Weights of a small transformer language model: width 768, no biases in attention or MLP.
MLP neurons of a small language model. Each row is named by its layer, matrix (gate and up: input weights; down: output weights) and neuron, and shows model dimensions 512-575. Each number is 50 + 15 x the weight over its row's rms, rounded and kept within 0 to 99. A neuron's up and down rows have the sign that makes its largest values positive.
Before each neuron's rows, "fires in" lists the words (lower case) most often at its 100 highest values on Wikipedia text that the model never trained on.

fires in: "and"
L4.gate2158:47 43 61 68 57 60 44 28 56 31 61 42 55 51 36 40 52 87 44 50 27 53 40 56 16 57 57 67 42 56 54 32 51 44 57 36 50 52 58 45 64 49 55 85 59 38 56 53 53 41 53 42 42 70 62 26 69 23 36 52 39 48 51 68
L4.up2158:55 22 31 65 33 59 42 59 24 46 55 58 52 52 55 54 57 62 77 62 82 40 37 52 10 43 41 44 40 19 42 46 50 50 58 63 26 57 38 38 56 72 59 52 57 32 55 55 50 41 52 47 58 38 51 44 60 57 14 86 48 62 36 65
L4.down2158:11 48 35 56 31 76 49 65 63 61 61 57 86 57 39 66 53 31 48 52 56 40 23 57 53 30 72 59 39 22 53 24 72 59 12 58 41 49 77 29 26 60 46 39 16 61 47 51 28 63 58 43 29 44 41 48 26 48 63 20 28 43 29 29

fires in: "at", "as", "with", "in", "like"
L4.gate847:34 43 63 49 31 41 65 23 69 42 35 61 49 62 70 68 51 45 46 38 52 49 31 70 69 49 36 60 78 28 59 75 62 18 47 48 53 55 68 54 69 52 47 49 44 36 75 43 45 88 44 19 07 57 65 35 31 77 53 06 45 48 31 46
L4.up847:40 69 56 50 48 62 56 47 40 37 67 44 95 55 67 42 59 32 64 83 51 46 86 54 51 58 72 49 67 61 54 35 75 60 51 42 48 69 72 66 68 64 67 73 46 77 63 69 67 66 48 68 33 35 44 48 60 50 37 49 56 40 48 36
L4.down847:42 65 34 71 64 48 47 54 46 48 48 29 49 45 40 68 57 44 46 42 31 59 52 30 58 71 42 24 42 31 33 65 27 63 64 70 52 66 65 80 37 44 47 45 38 29 55 38 41 49 51 48 10 80 72 40 65 41 50 31 47 28 54 51

fires in: "and", "or", "also", "thoracefasciella"
L4.gate248:44 69 48 38 29 51 63 46 66 29 43 32 28 62 47 53 55 45 36 43 37 57 73 71 36 58 57 65 41 66 65 82 43 55 32 62 66 53 67 53 53 36 50 17 58 65 55 55 26 16 54 43 66 49 59 31 27 26 28 35 66 54 79 58
L4.up248:48 65 47 28 93 58 46 48 53 41 39 42 51 62 54 56 57 53 55 66 51 69 33 53 28 37 61 39 43 56 47 57 50 53 40 67 52 63 59 47 63 35 49 54 76 62 97 52 76 44 64 38 51 51 30 58 39 51 18 24 23 36 82 51
L4.down248:40 42 65 33 22 33 44 31 38 40 50 59 46 49 50 42 36 55 34 49 57 63 61 66 46 37 50 53 43 59 53 54 48 49 46 41 50 64 49 27 46 17 35 44 41 69 66 61 38 68 60 67 60 35 35 40 45 25 51 54 68 55 59 12

fires in: "the", "a", "aplin", "skips"
L4.gate716:42 45 64 41 45 69 47 31 52 44 36 67 53 45 68 57 48 32 42 27 47 30 44 33 37 47 64 39 53 54 50 45 44 55 19 45 50 56 26 52 71 22 57 73 33 46 50 95 65 60 38 58 57 49 34 49 39 49 57 11 58 57 45 57
L4.up716:34 55 37 30 46 28 45 57 55 54 45 51 53 77 53 64 63 31 45 32 50 36 46 41 25 57 42 12 55 39 45 72 51 47 51 27 22 68 66 53 66 65 58 55 36 54 47 43 41 67 30 44 76 51 49 72 19 75 56 39 54 41 73 50
L4.down716:28 52 40 53 27 65 28 73 60 64 52 52 35 68 36 82 51 40 39 27 64 66 73 42 45 61 38 57 50 37 45 47 64 67 50 59 43 54 51 46 33 15 74 42 58 70 46 16 43 50 48 80 51 56 56 45 57 65 15 34 64 46 60 55

fires in: "at", "lake", "cape", "on"
L4.gate2095:48 31 67 71 57 63 50 39 58 36 48 49 42 63 77 46 48 24 23 53 56 59 34 37 30 44 42 30 66 69 15 48 34 66 55 23 44 63 40 83 70 48 40 21 43 36 52 58 67 34 44 20 42 25 50 32 56 30 46 56 41 44 32 55
L4.up2095:26 16 74 62 41 35 54 54 24 52 50 66 28 55 45 49 36 36 61 64 75 82 33 50 56 38 11 39 63 78 44 15 41 80 45 51 66 49 23 69 50 50 45 56 37 60 41 40 70 62 40 50 44 65 48 49 54 27 58 42 37 71 39 53
L4.down2095:73 33 46 18 13 40 75 75 39 52 56 33 14 33 37 56 47 49 28 70 58 68 54 35 39 58 38 31 34 71 65 49 58 55 69 72 27 42 39 51 45 25 57 68 41 56 46 40 66 49 68 56 33 11 51 71 47 37 32 54 46 64 50 55

fires in: "at", "up"
L4.gate2425:47 38 50 47 69 26 56 35 43 27 35 41 55 50 63 15 62 35 65 64 63 68 36 46 58 33 35 33 51 69 67 60 37 44 43 70 48 26 72 60 41 64 46 68 45 34 34 56 31 46 55 39 42 33 45 41 44 14 52 39 84 32 49 40
L4.up2425:63 56 54 72 47 46 45 46 35 40 43 65 75 58 32 62 53 31 29 40 50 55 51 47 44 12 43 64 37 64 82 59 33 34 25 36 55 65 66 74 61 15 61 53 62 64 46 47 44 45 30 35 59 58 89 62 49 45 47 52 47 18 33 56
L4.down2425:47 44 68 57 62 54 67 77 48 49 73 46 51 58 59 80 47 65 50 50 61 83 64 41 52 42 62 56 57 71 57 32 54 53 38 43 38 55 42 87 49 35 40 33 53 60 52 85 48 50 77 56 57 51 65 39 74 53 56 33 74 47 33 35

fires in: "of", "american"
L4.gate1733:61 55 36 93 15 31 53 37 45 27 09 47 53 50 69 45 61 41 60 43 42 52 60 22 31 56 48 43 49 65 54 64 63 29 44 28 76 74 31 52 57 48 63 34 93 42 61 26 46 41 44 46 51 29 61 42 23 42 52 12 42 72 33 51
L4.up1733:31 27 41 71 32 46 60 60 46 50 49 62 55 43 51 57 65 63 36 45 65 41 35 52 54 83 39 19 71 40 55 52 47 60 52 66 41 85 09 41 68 72 44 48 26 07 49 77 57 48 43 50 45 58 66 42 48 69 64 50 65 49 62 47
L4.down1733:65 58 54 43 46 56 68 57 62 33 45 48 47 57 48 59 47 62 71 28 55 60 74 33 32 41 64 61 42 37 34 39 50 52 47 27 58 64 37 56 44 08 56 31 34 54 37 92 46 65 49 56 44 64 56 48 45 45 72 48 50 38 45 61

fires in: "with"
L4.gate3059:56 30 81 55 47 51 71 37 56 44 49 37 33 31 63 52 49 39 41 67 94 40 62 47 50 74 46 53 61 30 12 38 64 48 47 59 67 49 60 43 52 87 64 45 35 45 49 60 57 33 54 64 57 60 26 23 61 48 55 47 56 45 43 51
L4.up3059:24 42 27 52 65 44 66 47 30 41 53 67 18 77 66 47 62 63 66 56 46 18 48 44 38 09 31 61 16 39 36 59 57 65 65 46 65 43 43 54 69 57 58 68 55 74 43 44 24 65 67 70 72 68 47 58 42 38 34 50 41 59 71 50
L4.down3059:58 51 54 72 35 41 45 33 58 37 19 62 69 43 53 56 52 45 38 28 64 38 21 57 54 52 58 36 20 46 46 41 54 58 35 50 54 46 46 70 60 26 49 41 41 70 25 25 18 76 54 46 37 33 48 44 41 67 22 55 58 21 53 75

fires in: "as"
L4.gate2084:53 59 56 63 62 26 49 34 75 54 63 42 25 24 56 42 75 13 33 60 55 36 11 54 70 42 17 57 49 46 66 62 42 46 57 67 44 55 49 62 53 80 54 65 46 34 30 55 47 14 47 62 31 70 43 75 45 20 25 55 25 31 41 49
L4.up2084:56 60 71 15 53 64 44 49 40 68 62 75 82 70 54 38 44 61 54 55 39 25 42 65 58 65 46 30 66 68 69 49 57 56 51 58 42 34 54 27 65 60 70 54 84 59 40 29 51 50 24 53 48 42 64 49 11 47 50 01 52 56 27 54
L4.down2084:50 35 65 34 38 67 66 45 64 58 51 66 62 50 68 34 65 40 39 70 33 66 71 62 39 35 42 56 64 49 37 47 67 55 61 36 62 46 66 39 64 47 62 46 68 42 48 85 47 51 27 61 61 60 80 66 45 20 56 79 84 47 46 62

fires in: "than", "over", "and", "about", "as", "to"
L4.gate534:83 63 73 45 46 43 26 39 74 42 24 30 33 35 60 69 53 30 64 41 36 37 39 65 45 99 76 54 54 82 68 57 37 36 43 70 31 80 37 50 31 44 52 30 84 52 56 47 32 56 61 62 73 34 41 48 40 50 59 47 57 36 41 92
L4.up534:65 49 55 42 21 66 63 51 43 62 51 61 44 52 50 70 71 36 40 79 74 51 56 39 44 51 21 57 65 62 29 67 53 21 86 55 41 51 66 76 67 35 57 73 56 32 79 49 32 58 42 31 44 47 37 32 34 42 55 20 43 30 67 46
L4.down534:21 51 31 53 63 47 43 22 61 39 32 44 48 64 35 34 73 49 92 71 46 54 45 26 42 58 32 51 66 59 46 74 58 38 68 53 63 56 68 47 52 20 66 36 64 53 42 73 28 68 32 47 57 48 40 51 45 74 60 09 72 65 76 64

fires in: "of", "said", "that", "saying", "announced", "out"
L4.gate1478:46 73 44 40 42 31 42 37 51 43 34 30 71 27 40 48 76 35 42 64 41 57 43 54 47 72 59 48 51 69 62 52 41 55 43 80 74 63 55 52 31 77 56 28 65 31 97 56 54 20 30 30 72 42 47 14 45 58 39 22 34 50 22 64
L4.up1478:45 33 48 24 40 48 40 48 42 35 53 69 70 50 40 36 44 49 35 53 39 54 51 40 45 23 35 51 54 75 73 58 40 49 66 37 68 47 60 74 60 44 40 38 36 81 50 62 48 51 50 41 49 53 64 71 50 46 63 62 65 45 38 53
L4.down1478:47 34 26 58 54 77 57 83 46 42 37 45 34 27 99 09 25 57 13 56 57 45 56 65 32 42 37 56 41 57 56 58 41 55 67 57 38 34 51 37 54 45 55 64 52 78 44 46 42 45 52 33 57 60 64 58 33 34 52 50 43 59 38 65

fires in: "only", "to", "in", "all", "once", "as"
L4.gate1064:39 40 69 38 19 51 49 47 42 21 57 15 47 31 37 24 61 76 53 24 45 58 42 82 39 41 70 74 53 55 68 33 94 38 73 55 47 50 45 54 68 26 14 46 23 50 47 72 47 45 58 48 40 59 49 43 29 42 52 50 53 85 63 56
L4.up1064:53 38 41 69 58 65 70 60 57 52 42 32 56 42 46 35 61 51 47 64 43 52 30 53 55 61 69 26 48 26 72 49 36 62 58 53 58 72 56 21 71 32 62 65 75 81 50 55 71 60 73 65 54 49 75 54 22 47 40 35 47 23 37 71
L4.down1064:59 46 33 58 20 39 36 38 39 11 64 45 61 70 27 68 32 47 66 25 49 58 43 66 63 50 49 64 27 61 36 62 86 54 52 44 51 30 60 39 69 70 33 44 25 52 65 35 42 37 43 24 63 69 33 59 62 19 55 65 52 69 70 29

fires in: "the", "and", "for", "a", "in", "of"
L4.gate2348:37 64 45 59 49 38 12 23 59 43 38 28 52 32 62 62 56 70 34 59 44 22 46 25 66 67 69 38 38 55 20 70 76 55 53 47 47 68 56 54 49 49 65 43 72 69 73 41 39 14 49 62 78 45 41 29 20 61 57 40 59 72 68 55
L4.up2348:49 49 57 42 39 42 43 66 65 40 29 54 40 54 71 57 53 52 69 21 39 39 63 37 32 67 59 54 31 64 28 53 34 27 40 63 50 56 64 58 61 29 78 47 48 34 69 79 34 64 55 72 44 41 54 46 43 41 77 41 29 52 33 61
L4.down2348:19 37 43 50 44 48 85 51 63 37 23 58 48 45 66 42 40 20 38 43 52 74 83 50 32 41 37 57 26 48 43 59 49 52 29 32 44 55 51 63 40 34 53 47 44 52 40 53 48 75 31 33 40 62 60 54 43 32 54 45 26 54 62 55

fires in: "as", "so", "and"
L4.gate2393:15 69 43 74 44 56 55 36 55 44 30 38 39 41 67 46 59 53 37 38 66 50 39 57 62 72 69 42 75 57 58 57 54 65 35 16 60 29 60 23 64 35 35 39 60 49 27 42 29 48 56 22 59 50 44 36 59 59 69 44 90 67 48 43
L4.up2393:51 34 57 76 46 71 58 56 35 37 43 29 43 42 46 53 46 26 38 34 55 48 50 24 61 45 49 27 40 72 58 68 54 45 31 52 58 46 47 71 47 55 49 53 59 27 70 71 10 41 46 34 43 47 64 48 29 68 52 45 45 43 58 52
L4.down2393:21 37 28 53 62 37 63 34 48 68 39 44 42 46 84 54 48 19 28 34 49 38 42 50 47 69 65 50 61 76 56 62 42 67 50 35 40 37 80 42 33 61 45 41 41 54 56 32 47 23 46 41 55 26 26 73 73 64 56 27 59 72 47 57

fires in: "that"
L4.gate13:64 59 37 65 65 64 15 27 49 34 31 25 60 16 43 52 49 20 53 44 64 62 52 51 36 70 54 35 64 54 62 43 49 27 30 66 38 59 44 53 64 62 47 51 18 66 42 77 54 24 60 53 40 19 45 45 61 57 58 64 46 44 45 40
L4.up13:38 43 38 39 55 18 50 40 47 40 66 47 70 58 60 25 53 38 76 55 39 15 75 60 42 59 64 76 71 76 50 54 08 31 45 34 40 44 61 66 34 89 70 41 47 71 67 37 36 59 49 49 24 42 50 49 65 53 79 57 57 52 26 57
L4.down13:26 53 51 34 34 51 60 37 45 67 61 56 70 53 39 71 42 36 77 20 58 65 78 51 41 48 62 51 29 42 23 52 73 60 73 40 62 59 47 47 57 79 37 33 48 55 46 63 55 73 63 56 40 58 47 49 83 47 47 57 54 51 31 33